MLP neurons of a small language model. Each row is named by its layer, matrix (up: input weights) and neuron, and shows model dimensions 48-111. Each number is 50 + 10 x the weight over its row's rms, rounded and kept within 0 to 99.
After each neuron's rows, "fires on" lists the tokens most often at its 100 highest values on Wikipedia text that the model never trained on.

L5.up459:55 57 46 54 47 59 62 46 54 55 53 53 42 65 52 63 43 63 48 56 46 49 55 76 46 54 54 28 70 48 47 72 44 47 40 46 22 51 41 53 50 44 47 44 38 37 54 47 64 59 40 52 54 48 76 57 34 59 68 41 45 46 63 56
fires on: "0", "6", "9", " Albums", " Championships"

L2.up132:51 64 44 46 49 59 58 54 47 57 56 61 54 54 56 51 49 51 60 54 65 48 61 54 57 34 43 45 62 68 56 45 49 54 48 59 54 41 46 35 23 44 43 37 42 73 62 76 53 51 50 40 49 47 47 50 60 53 54 53 46 45 48 34
fires on: " a"

L7.up524:57 42 53 58 54 47 50 38 45 30 61 71 43 58 48 37 48 43 44 63 57 53 41 45 41 31 53 49 45 50 32 72 39 43 54 47 68 55 42 56 31 45 44 34 54 42 63 51 42 46 57 49 43 38 55 27 43 43 59 38 60 60 51 29
fires on: " |", " ", "r", "1", "u"

L5.up215:55 56 39 72 43 46 46 44 63 35 51 37 46 56 50 46 54 39 54 49 69 47 46 45 58 38 50 40 56 47 48 47 40 52 72 47 60 51 58 70 47 70 53 47 67 51 57 54 61 46 61 52 54 57 55 63 49 45 58 55 49 37 56 46
fires on: ",", " to", ":"

L5.up601:50 27 54 53 62 50 46 33 42 49 48 62 46 56 48 51 60 72 60 38 60 49 33 25 46 50 54 49 35 56 43 52 71 47 47 53 53 47 33 60 42 47 34 59 42 54 55 47 54 60 66 41 63 38 46 34 49 52 53 59 48 61 55 36
fires on: " and", " or", " &", ","

L4.up452:37 47 41 43 46 47 37 48 49 66 55 48 44 42 51 38 49 49 64 40 60 49 47 53 44 46 63 36 51 56 58 39 71 50 38 46 57 46 57 61 39 61 46 45 62 53 67 62 66 49 43 55 62 48 65 37 60 40 66 44 58 37 46 42
fires on: ",", "ts", ";", "ery"

L4.up45:55 49 39 37 77 48 61 49 55 61 39 43 72 45 53 38 54 46 58 42 46 50 45 39 51 52 54 41 39 46 37 48 54 31 73 34 33 52 54 77 53 53 52 58 45 31 49 56 48 61 53 50 44 26 51 47 42 43 54 59 54 72 61 51
fires on: "),", ")", " |", ","

L2.up197:42 69 57 44 74 65 64 45 42 46 43 44 52 41 59 46 55 55 55 40 34 43 57 50 65 51 63 53 46 45 30 40 54 42 62 45 44 53 60 37 51 60 27 40 52 50 48 44 53 41 22 48 70 43 37 59 40 59 44 43 70 40 52 69
fires on: "hel", " col", " Col", " prom", " entire", "rol"

L5.up175:43 54 53 57 57 36 38 43 48 53 64 41 45 48 42 57 54 45 44 60 57 77 50 61 42 36 36 49 56 64 67 39 67 61 49 33 58 49 43 57 46 44 52 58 34 60 69 39 55 52 47 68 44 53 37 42 50 63 27 62 52 59 66 48
fires on: "s", "===", ".", "===="

L3.up239:60 60 51 39 48 40 34 51 41 67 61 46 44 60 65 52 62 50 50 47 47 54 61 38 51 42 54 29 52 50 44 44 38 43 52 52 47 53 54 50 45 63 47 21 56 55 55 56 44 25 46 43 46 49 61 49 69 58 72 55 43 25 40 53
fires on: " York", " art", " Art", " Street", " located", " ar"

L2.up637:36 64 45 51 66 60 63 41 35 41 61 34 35 42 49 47 39 51 49 54 41 66 40 53 27 55 71 54 53 57 39 57 45 42 57 51 45 53 40 58 58 50 54 47 47 67 56 61 34 53 46 44 41 65 47 57 65 52 55 45 50 44 50 53
fires on: " st", " sc"

L5.up369:65 40 65 59 49 53 47 51 59 56 50 50 49 66 57 70 63 52 63 62 27 74 45 52 50 52 33 33 58 50 38 43 70 53 50 41 61 49 30 63 44 62 67 35 47 67 65 52 50 54 48 42 45 44 63 39 47 42 60 59 29 52 66 53
fires on: "s", ":"

L4.up337:25 32 65 51 32 51 55 57 38 60 37 52 54 35 47 54 58 40 55 39 32 32 61 57 57 53 42 44 39 55 70 48 58 66 42 56 39 44 43 49 37 56 44 36 58 40 41 40 51 41 56 51 56 57 39 53 35 38 63 41 45 55 56 53
fires on: " |", " ", "–", "5"

L4.up286:62 66 49 41 48 65 41 53 50 52 49 53 48 64 41 57 31 33 54 69 55 51 63 47 52 45 56 62 49 53 58 47 34 60 59 49 47 48 70 52 41 38 57 64 28 31 32 60 52 43 35 65 56 57 51 46 54 50 53 43 47 51 48 71
fires on: " of", "'"

L5.up521:55 36 38 54 45 65 44 27 32 58 42 46 22 49 54 58 45 45 61 50 58 47 58 40 51 27 47 53 56 48 43 54 36 53 48 43 56 61 53 43 39 60 62 40 51 45 48 32 43 38 63 49 51 68 68 51 69 58 49 57 59 60 66 46
fires on: " ", " |", "-", "G", " G", "8"

L4.up470:51 64 44 46 56 56 49 62 62 50 66 70 39 56 43 64 44 62 48 58 59 52 66 59 37 46 60 43 39 56 46 38 45 50 63 60 32 48 55 69 55 52 34 39 50 43 50 57 38 55 47 43 56 72 37 32 45 54 76 55 58 56 53 55
fires on: " |", " American", " \"", ";", " Brazil", " —;"

L3.up597:59 51 39 44 65 61 60 52 64 45 43 45 62 48 51 31 59 39 44 21 57 70 67 32 33 41 45 36 41 50 62 53 58 40 51 52 50 45 36 62 68 50 47 70 38 53 39 52 50 65 63 56 64 29 45 69 51 45 29 46 44 63 68 60
fires on: ".", ").", " cont"

L5.up167:48 41 66 61 55 54 47 42 56 47 63 50 44 58 50 56 38 51 43 50 59 53 45 56 51 46 54 52 36 61 55 61 40 54 56 52 34 58 62 43 57 45 43 46 59 44 46 68 46 64 50 64 54 52 50 30 53 39 54 54 63 49 57 55
fires on: ",", " ", "s"

L5.up4:37 61 59 53 49 66 54 48 38 51 71 51 46 50 41 45 52 70 55 60 36 41 47 52 34 47 49 41 71 48 56 54 40 47 36 60 65 40 58 58 42 54 64 65 37 63 54 49 48 60 65 57 29 53 52 41 37 59 68 57 43 43 64 44
fires on: " The", " %", "s", "th", "The", " Votes"

L3.up148:59 46 46 52 37 60 36 57 56 39 49 48 44 39 48 37 50 62 44 31 53 51 59 39 39 44 45 66 67 54 37 40 38 52 59 49 40 56 69 60 42 44 33 44 48 39 47 71 72 58 49 55 31 34 71 46 75 45 57 35 52 55 52 58
fires on: " M"

L4.up202:49 61 46 60 54 56 51 49 59 50 57 43 36 63 50 62 52 37 41 47 43 47 42 43 52 48 65 34 45 42 33 46 59 59 56 49 22 45 54 62 56 43 39 50 35 47 49 63 45 52 58 47 46 50 49 54 43 49 63 53 40 67 56 42
fires on: " |"

L3.up4:66 52 39 48 47 69 58 56 44 47 45 48 48 34 54 17 35 50 48 38 45 54 52 46 43 42 53 36 50 55 57 58 50 43 49 43 41 67 43 65 50 59 24 56 59 39 42 56 59 47 43 52 55 52 68 59 68 62 55 53 44 45 71 59
fires on: ",", "."

L5.up558:53 49 48 40 62 64 43 43 47 53 50 43 29 31 45 59 36 61 40 51 48 61 47 45 41 65 49 69 56 46 52 45 45 43 45 52 59 59 55 44 47 58 37 56 38 47 62 31 41 75 48 51 34 59 40 44 54 45 67 49 66 45 57 30
fires on: " of", " with", " by"

L3.up561:47 70 63 51 45 50 50 35 52 46 50 48 51 56 43 45 39 48 52 56 50 56 55 40 40 53 57 45 51 52 39 52 38 46 58 53 40 45 50 55 41 38 55 53 46 57 43 56 49 41 41 63 71 77 39 49 54 23 64 37 38 25 65 56
fires on: "'", " one"

L3.up21:44 69 50 47 35 46 46 54 67 58 67 50 53 58 42 51 43 64 59 53 23 39 49 60 42 42 37 39 64 57 49 50 55 52 35 56 46 43 41 45 37 44 59 54 29 40 39 43 45 27 49 59 63 60 43 49 49 47 62 45 49 42 47 51
fires on: " the", " %", "s", " which", " one"

L4.up119:43 49 55 57 45 44 51 50 35 49 58 62 46 56 42 49 54 33 49 45 54 47 39 74 54 55 47 57 60 55 51 44 55 57 50 59 44 24 37 55 54 59 50 43 45 42 54 35 48 35 52 30 55 48 70 60 68 49 64 54 59 49 61 47
fires on: "6", "7", "2", "8"

L4.up42:35 28 66 58 38 66 65 41 38 59 48 45 48 55 29 50 50 42 58 47 51 55 55 48 41 40 54 53 31 47 65 52 54 53 56 38 74 64 38 53 30 59 47 47 51 49 49 45 66 47 48 43 40 53 56 42 60 46 59 45 43 50 69 41
fires on: "-", "–", "/", " ", " reg"

L3.up592:52 30 48 52 53 59 54 40 39 36 59 44 49 48 44 46 34 46 65 44 57 46 66 42 56 42 53 58 45 41 59 40 59 56 70 36 54 52 34 60 54 40 65 45 66 63 70 50 58 58 54 46 46 71 52 64 48 37 61 68 55 52 65 42
fires on: "-", "—"

L2.up199:71 55 59 56 50 55 59 61 48 57 36 44 47 51 53 26 33 56 45 56 51 77 63 57 61 55 63 48 56 40 44 70 50 47 49 40 39 63 57 56 47 55 51 40 60 43 54 44 43 58 41 53 50 47 63 29 28 59 45 39 47 59 54 42
fires on: "ure", " Me", " Bu", " Pre", " Be"

L3.up258:62 54 40 62 40 41 42 44 75 65 37 48 39 60 30 48 37 47 54 40 32 59 36 45 58 61 37 63 51 63 37 62 74 46 46 50 56 47 51 45 32 48 46 58 47 30 45 60 48 59 51 67 51 45 57 50 60 54 49 52 53 41 51 55
fires on: ",", "-", " f", " de", ")", "yl"

L5.up366:41 43 53 45 59 49 41 35 48 40 36 58 38 66 51 51 28 43 51 48 38 46 54 50 46 45 49 44 79 48 45 46 39 47 58 36 35 41 51 71 52 49 36 55 44 54 55 46 58 64 53 31 37 62 48 47 51 51 54 58 50 49 43 56
fires on: " to", " as", " under"

L3.up422:39 52 48 47 29 55 39 56 54 39 55 45 45 35 41 63 59 35 51 54 44 36 50 44 36 29 49 66 42 53 46 46 48 58 34 40 66 55 59 46 38 54 60 62 35 45 52 55 65 38 49 43 49 40 48 55 40 54 66 46 57 52 60 51
fires on: " when", " where", " after", " before", " her", " who"

L7.up55:43 22 53 43 47 61 30 32 67 68 45 35 52 61 58 62 63 49 38 49 53 52 43 52 53 67 52 42 39 35 35 45 36 54 61 47 59 37 54 56 49 45 61 57 55 46 31 56 22 51 49 52 61 50 38 51 49 48 56 46 29 31 36 59
fires on: " and", " He", " bo", " d", " D"

L4.up268:63 44 52 52 42 51 57 53 60 35 51 49 66 67 40 53 65 63 57 46 57 64 40 54 49 48 48 55 46 68 37 46 61 42 38 61 42 56 42 44 36 47 46 54 46 62 38 65 52 53 31 60 48 63 48 48 62 58 46 50 56 36 16 28
fires on: " a", "A"

L5.up463:32 44 50 56 54 40 60 47 54 43 53 63 50 28 48 48 51 64 56 61 43 45 50 40 40 56 69 69 44 42 56 43 59 50 71 74 61 49 62 40 58 59 34 45 49 38 42 29 34 50 52 45 32 56 40 38 49 39 46 49 55 32 50 55
fires on: "\n", " to", " also", "She", "or", " by"

L7.up205:24 41 60 51 54 45 52 36 45 51 51 60 43 50 45 55 44 50 82 44 42 53 39 47 45 45 39 47 63 59 51 39 59 47 58 61 43 53 42 25 63 62 57 59 58 47 60 60 46 43 41 34 46 53 47 46 62 65 50 62 48 54 53 60
fires on: "0", "2", "7", "5", "8", "6"

L3.up367:50 67 45 61 46 48 51 53 55 47 58 58 41 33 51 41 48 69 69 50 54 56 59 44 43 66 41 41 52 52 41 25 53 58 67 45 52 41 53 35 38 55 46 45 55 40 61 45 34 28 74 39 47 50 55 52 69 32 57 66 62 53 61 70
fires on: " served", " to", "-", " known", " For"

L7.up212:39 49 59 58 49 37 51 59 46 50 45 53 55 45 51 48 46 35 46 30 52 59 39 41 46 58 39 59 59 71 42 46 53 58 57 55 58 44 49 37 50 52 54 48 44 43 54 47 61 36 54 38 26 57 43 57 56 64 47 50 59 58 59 40
fires on: "8", "7", "6", "9", " of", " to"

L4.up93:62 60 52 50 64 54 58 44 63 42 46 49 37 50 66 46 44 60 61 41 46 71 45 40 37 57 56 31 43 55 49 49 39 32 66 38 53 44 48 34 48 54 58 37 53 62 60 48 55 46 64 52 68 54 61 61 43 50 58 67 53 41 44 59
fires on: ".", " served"

L7.up419:45 36 35 55 58 49 35 39 58 57 62 59 56 32 42 47 58 60 69 56 39 47 66 63 41 69 67 51 60 41 42 20 52 47 50 53 46 72 64 36 40 48 51 44 45 57 40 55 45 53 40 40 71 58 47 51 67 39 35 52 35 53 54 59
fires on: "9", "8", "3", "i", "6"

L4.up595:60 40 60 73 43 38 52 60 58 30 63 45 60 50 60 38 57 44 40 37 33 46 49 58 34 54 48 60 50 49 53 63 49 50 71 63 58 51 57 41 45 47 49 48 49 29 46 48 34 56 63 52 52 73 39 64 55 41 43 66 57 46 47 50
fires on: ".", "s", "e", "a", " C"

L4.up405:41 43 43 46 54 34 43 60 41 45 30 60 58 42 36 57 65 56 30 51 28 70 34 52 53 31 43 29 40 65 56 57 46 55 64 34 57 54 54 60 69 49 49 43 67 55 61 65 43 47 51 57 39 56 40 58 39 38 55 45 42 63 51 45
fires on: "2", "1"

L3.up26:51 52 64 46 58 20 40 54 62 52 36 37 55 56 52 40 43 46 47 44 35 56 42 46 41 46 49 44 33 47 36 59 56 57 49 58 54 64 41 65 66 47 44 49 53 66 63 61 54 59 48 51 38 65 58 40 52 56 50 31 47 46 53 44
fires on: "2", " back", " close"

L5.up298:37 48 41 52 46 55 36 39 57 52 37 55 36 60 31 50 56 62 45 31 49 67 61 51 42 40 55 66 57 52 79 46 30 54 47 46 60 56 55 81 48 38 46 50 60 50 39 62 44 70 43 63 54 44 46 64 61 47 54 58 68 49 51 47
fires on: " M", " U"

L5.up318:51 50 72 40 58 46 52 47 46 49 42 41 47 77 55 45 64 57 44 35 60 58 38 40 50 54 53 43 41 60 31 50 61 44 53 63 58 38 37 51 33 35 42 52 67 40 43 59 46 54 64 50 56 56 56 46 56 47 60 57 38 59 52 54
fires on: ",", " and"

L5.up579:37 41 45 46 40 40 32 57 52 59 45 59 44 51 54 57 44 59 63 58 48 51 57 35 56 24 54 52 45 56 51 43 64 66 53 53 66 51 37 56 42 63 56 53 29 51 55 50 60 48 60 56 43 51 54 56 44 68 46 39 58 59 61 54
fires on: "an", " (", ".", "s", " [", " Air"

L3.up572:47 51 41 38 51 70 49 69 44 58 48 48 49 49 40 37 37 60 50 34 46 62 41 47 39 44 63 54 54 47 72 61 56 53 42 71 62 37 56 50 49 49 47 55 48 49 54 63 44 40 39 47 68 56 37 43 41 36 48 62 72 52 50 43
fires on: " in", "\n", " and", " back", " a", " o"

L4.up283:46 55 45 67 56 51 45 53 56 40 65 56 72 33 44 45 31 47 44 59 60 46 63 54 42 52 57 60 67 50 51 31 49 64 59 45 46 58 53 43 40 51 66 49 47 46 54 54 57 49 57 58 48 72 49 58 46 52 50 46 48 55 38 64
fires on: " of", "ent", "ess", "ising"

L5.up585:68 47 50 62 50 53 64 43 57 49 49 60 67 57 46 55 44 71 42 59 34 64 55 48 51 54 33 43 42 63 32 52 74 45 59 28 65 53 51 45 57 44 62 52 46 51 43 39 41 43 43 51 55 55 43 37 55 44 46 53 69 51 53 48
fires on: "/", ":", "-", "j", "w"

L3.up150:61 48 47 44 46 53 39 22 58 54 46 36 51 55 62 64 50 48 35 39 52 37 63 47 31 35 50 52 38 48 50 53 58 47 59 50 56 49 37 35 49 41 77 63 39 47 58 26 64 46 59 40 52 52 53 52 57 40 32 49 49 65 50 49
fires on: "\"", " House", " January"

L2.up116:55 38 39 44 50 61 39 58 52 51 59 66 48 66 56 49 56 65 56 61 54 50 37 46 57 43 43 22 69 41 47 45 53 48 40 37 54 62 45 54 64 60 67 62 43 35 44 51 57 36 48 60 52 50 64 54 61 58 52 59 55 40 37 65
fires on: "pr", " rece", " meet", " sur", " cr", " pr"

L7.up436:50 69 43 46 33 47 33 35 64 58 66 49 39 45 69 63 50 44 51 77 66 64 48 56 60 60 56 36 44 58 69 56 47 44 44 43 41 70 38 44 44 47 68 32 42 54 61 65 47 59 47 54 43 46 40 60 41 33 50 47 57 47 46 47
fires on: " st", "st", "T"

L5.up337:50 48 60 56 55 47 45 41 28 41 38 50 62 44 65 54 36 51 56 61 64 43 70 56 65 46 52 39 58 55 38 47 43 61 75 51 33 45 56 47 46 35 48 29 54 61 45 53 52 54 55 42 40 52 33 44 39 49 61 50 47 57 55 46
fires on: " to", " that", " she", " reve", " students"

L5.up253:31 25 31 35 40 48 39 58 46 56 63 60 51 48 48 42 59 50 54 41 44 45 48 59 43 47 54 60 46 49 48 52 33 60 52 43 61 55 47 68 69 42 37 59 59 35 59 43 63 60 43 38 44 47 63 51 63 67 52 68 38 33 64 32
fires on: "er", "ist", "hel", "ig", "ger", " instr"

L4.up439:51 36 55 33 59 45 46 49 55 61 49 52 46 69 42 48 46 49 55 39 53 63 31 32 44 40 39 52 52 52 50 55 65 42 46 62 45 50 59 54 40 50 42 55 54 47 67 61 61 51 25 47 72 55 54 67 58 50 62 71 57 51 47 50
fires on: ",", " and", " or"

L7.up621:61 46 58 67 53 51 44 52 42 35 56 50 51 55 65 51 55 50 59 54 31 53 40 44 57 59 53 37 50 38 50 47 63 56 42 41 43 34 36 41 80 47 57 33 45 45 59 42 55 52 44 44 57 50 47 48 39 51 60 39 45 44 57 39
fires on: "-", ":", " (", " "

L5.up194:49 51 64 41 52 51 47 47 33 52 50 46 35 60 62 48 50 41 57 62 54 43 58 41 45 52 51 54 42 45 50 25 36 51 45 47 49 60 56 48 34 64 41 55 50 30 57 54 46 31 64 60 45 56 53 70 57 62 46 59 56 67 52 57
fires on: ","

L2.up162:33 67 27 61 48 53 28 51 50 60 68 50 35 53 41 47 48 49 54 76 34 58 40 55 44 28 78 46 43 53 59 31 52 69 61 52 42 55 58 48 49 57 59 51 38 52 54 60 32 51 53 39 55 49 49 73 45 62 57 52 52 41 44 45
fires on: "st", "b", " st"

L4.up576:50 56 50 54 59 42 55 46 59 47 50 40 56 69 42 42 44 48 52 50 51 61 36 53 46 41 65 39 36 36 45 56 42 56 66 64 48 55 48 61 43 59 54 36 55 48 53 61 54 42 54 57 51 53 64 47 58 38 56 48 59 42 63 75
fires on: ",", ".,"

L5.up358:56 60 58 38 49 43 55 54 63 60 63 59 62 58 48 45 64 48 45 34 35 64 39 51 44 32 52 66 62 55 42 57 58 51 19 40 46 50 55 55 46 40 39 60 54 48 49 46 44 62 43 57 44 65 62 40 71 62 44 37 53 57 56 44
fires on: " a", " an", "A", " A", " new"

L4.up232:44 52 47 53 69 61 51 46 40 55 74 53 43 51 37 72 46 46 56 49 54 53 44 47 48 43 47 51 37 32 60 58 62 46 59 49 57 48 46 59 29 41 52 48 40 47 44 34 68 47 61 50 62 73 68 57 22 43 56 62 61 62 49 48
fires on: "0", "ist", "ively", "5", "ically", "it"

L2.up528:48 32 76 52 51 52 47 46 32 44 41 26 39 51 44 63 48 60 30 31 37 52 65 48 31 63 40 33 46 60 41 49 39 48 47 41 62 48 41 37 49 38 49 42 56 55 74 55 56 44 46 44 42 63 47 46 48 51 51 61 68 65 54 68
fires on: " s", " def", " running", " off"

L3.up100:34 35 53 54 50 54 48 62 39 51 64 41 50 56 52 54 51 45 52 38 29 57 62 39 52 39 58 25 48 65 45 67 58 35 57 38 53 51 33 46 45 51 54 48 50 52 37 50 62 45 46 42 50 55 48 45 37 60 50 44 56 63 70 60
fires on: " ", "–", " equ"

L5.up90:52 53 33 41 31 47 32 46 59 46 45 48 42 44 69 49 37 52 57 47 44 52 59 55 28 40 46 58 37 51 60 37 40 58 63 53 63 31 50 39 33 54 58 52 65 42 42 35 69 59 58 51 38 52 31 54 56 34 60 54 54 57 45 44
fires on: "T", ".", "W", " of", "N"

L2.up530:48 44 64 62 55 51 44 55 70 60 50 44 37 52 64 61 68 52 49 42 55 60 38 39 51 66 57 38 42 47 40 40 60 43 54 51 51 47 36 46 70 52 43 38 59 49 48 53 59 33 35 31 43 48 56 61 63 64 72 48 62 53 58 59
fires on: " Art", " Music", " Jr", " Film", " video", " Street"

L4.up228:58 28 45 57 37 53 33 37 66 53 38 57 26 68 47 54 51 47 27 46 50 55 59 45 47 48 42 57 54 41 47 48 56 51 49 56 43 50 52 37 56 60 46 31 54 38 41 50 36 54 63 52 36 49 34 56 51 47 47 45 42 39 38 43
fires on: " D", "a", "l", " d", "w", " kn"

L7.up274:49 63 42 55 30 57 53 40 55 51 58 57 42 44 61 34 61 69 56 58 42 41 65 60 48 58 57 45 53 36 52 47 39 38 41 58 43 51 55 29 54 54 54 45 52 39 53 50 57 39 35 42 49 55 39 44 54 53 44 43 33 42 56 36
fires on: "9", "5", "8", "é", " the", "ö"

L5.up219:42 48 63 50 63 55 54 58 41 62 25 49 43 47 40 52 54 55 49 39 56 59 34 22 50 35 53 49 55 62 48 60 56 57 43 46 62 48 54 36 51 48 45 58 42 32 46 54 31 50 69 50 55 53 54 53 44 49 59 41 54 32 53 37
fires on: " and", " &", " in", " off"

L4.up86:46 47 68 32 72 41 51 46 49 52 35 49 57 69 50 51 40 50 48 32 66 46 38 49 38 54 56 29 41 45 43 59 50 51 60 59 59 50 40 52 49 42 42 60 68 35 70 59 52 52 56 44 59 33 59 57 61 38 56 62 50 64 52 66
fires on: " and", ",", " or"

L2.up460:61 27 61 48 47 48 49 47 36 69 67 46 47 59 59 70 39 54 44 40 40 39 53 39 43 63 50 49 58 50 38 54 33 38 57 36 39 53 53 58 47 55 52 64 43 36 43 43 49 57 55 45 53 38 46 47 63 49 58 51 51 61 43 52
fires on: ")", " ref", " Goals", " ser", " statistics"

L5.up393:44 57 55 39 56 48 39 32 50 47 54 70 16 46 66 48 55 51 37 41 36 59 49 45 34 55 45 50 51 42 45 58 37 55 45 58 54 57 40 59 57 47 55 45 52 41 40 31 40 49 57 40 50 42 57 57 39 64 42 43 71 60 55 66
fires on: "1", ".", "2", "0", "3", "4"

L5.up189:54 45 44 45 41 58 53 42 51 56 49 64 41 38 53 59 57 44 48 66 59 48 50 43 55 51 47 64 45 61 68 41 41 58 79 62 54 55 44 55 48 43 60 45 69 45 56 42 42 45 56 43 47 36 44 48 48 38 51 47 57 45 57 33
fires on: " not", " also", " comp", " pre", " per", " has"

L4.up78:56 39 48 44 50 58 48 43 48 60 61 65 31 58 45 49 62 48 40 44 48 56 49 62 43 60 52 43 67 56 68 59 32 48 63 49 42 29 40 60 38 42 36 47 40 59 45 40 63 35 49 25 54 55 68 51 38 53 43 61 54 52 53 45
fires on: "5", "6", "0", "3", "1", "8"

L5.up622:46 56 65 41 64 41 56 43 65 56 54 42 37 45 50 43 62 50 50 51 32 29 80 44 59 33 52 50 49 36 43 54 40 60 55 60 34 55 51 60 44 37 50 43 63 52 32 41 43 45 42 50 42 68 57 50 57 53 58 55 47 50 32 36
fires on: " have", " X", " Z", "'", " z", " must"

L5.up52:43 54 61 46 61 75 58 38 45 52 50 55 38 44 54 51 39 47 61 45 47 52 45 48 38 56 44 53 70 47 63 48 48 54 28 49 45 53 51 43 51 47 49 54 27 52 47 55 45 46 56 50 45 49 52 45 74 57 58 45 62 63 70 46
fires on: " of", "ing", "ifying", " Chicago"

L5.up630:54 56 56 48 43 54 50 57 37 53 45 72 42 52 43 43 56 39 57 62 53 51 57 51 61 43 50 53 49 28 41 48 51 46 42 40 59 47 36 58 30 63 57 46 48 62 49 52 53 33 47 43 46 51 46 30 61 50 39 64 72 48 50 42
fires on: " of", " as", " ", " to", "1"

L4.up400:40 50 42 42 48 39 35 47 56 52 41 37 59 33 45 63 54 50 52 53 49 53 49 55 28 54 45 62 64 42 52 50 46 60 56 43 52 38 72 52 44 53 61 53 50 48 62 26 32 53 55 55 49 43 34 46 48 41 51 33 39 64 37 48
fires on: " of", " He", " L", "."

L3.up539:48 54 19 60 52 43 47 59 60 74 62 42 71 52 56 48 48 44 61 45 57 54 60 42 64 29 49 47 50 54 47 58 34 60 49 48 60 43 48 53 51 53 46 56 56 41 56 31 66 52 35 51 67 63 70 51 45 52 64 47 70 37 53 46
fires on: ":", ".", " National", ",", " served"

L7.up149:58 33 54 40 58 56 37 45 66 53 64 33 36 51 33 63 31 52 48 62 51 59 51 44 48 65 64 53 45 51 60 52 45 53 53 45 40 59 57 37 41 53 53 55 53 40 44 54 42 56 61 51 49 61 50 49 50 34 61 45 30 43 46 34
fires on: "[", " w", "(", "o", "a", "f"

L5.up321:49 48 50 48 44 61 63 51 49 49 48 52 52 46 49 27 39 52 46 53 44 68 39 46 66 53 67 59 45 59 47 58 67 57 57 55 76 60 38 45 50 61 37 56 43 55 43 61 67 43 45 24 57 65 43 65 51 48 45 41 51 54 63 50
fires on: "s", "-", ".", " "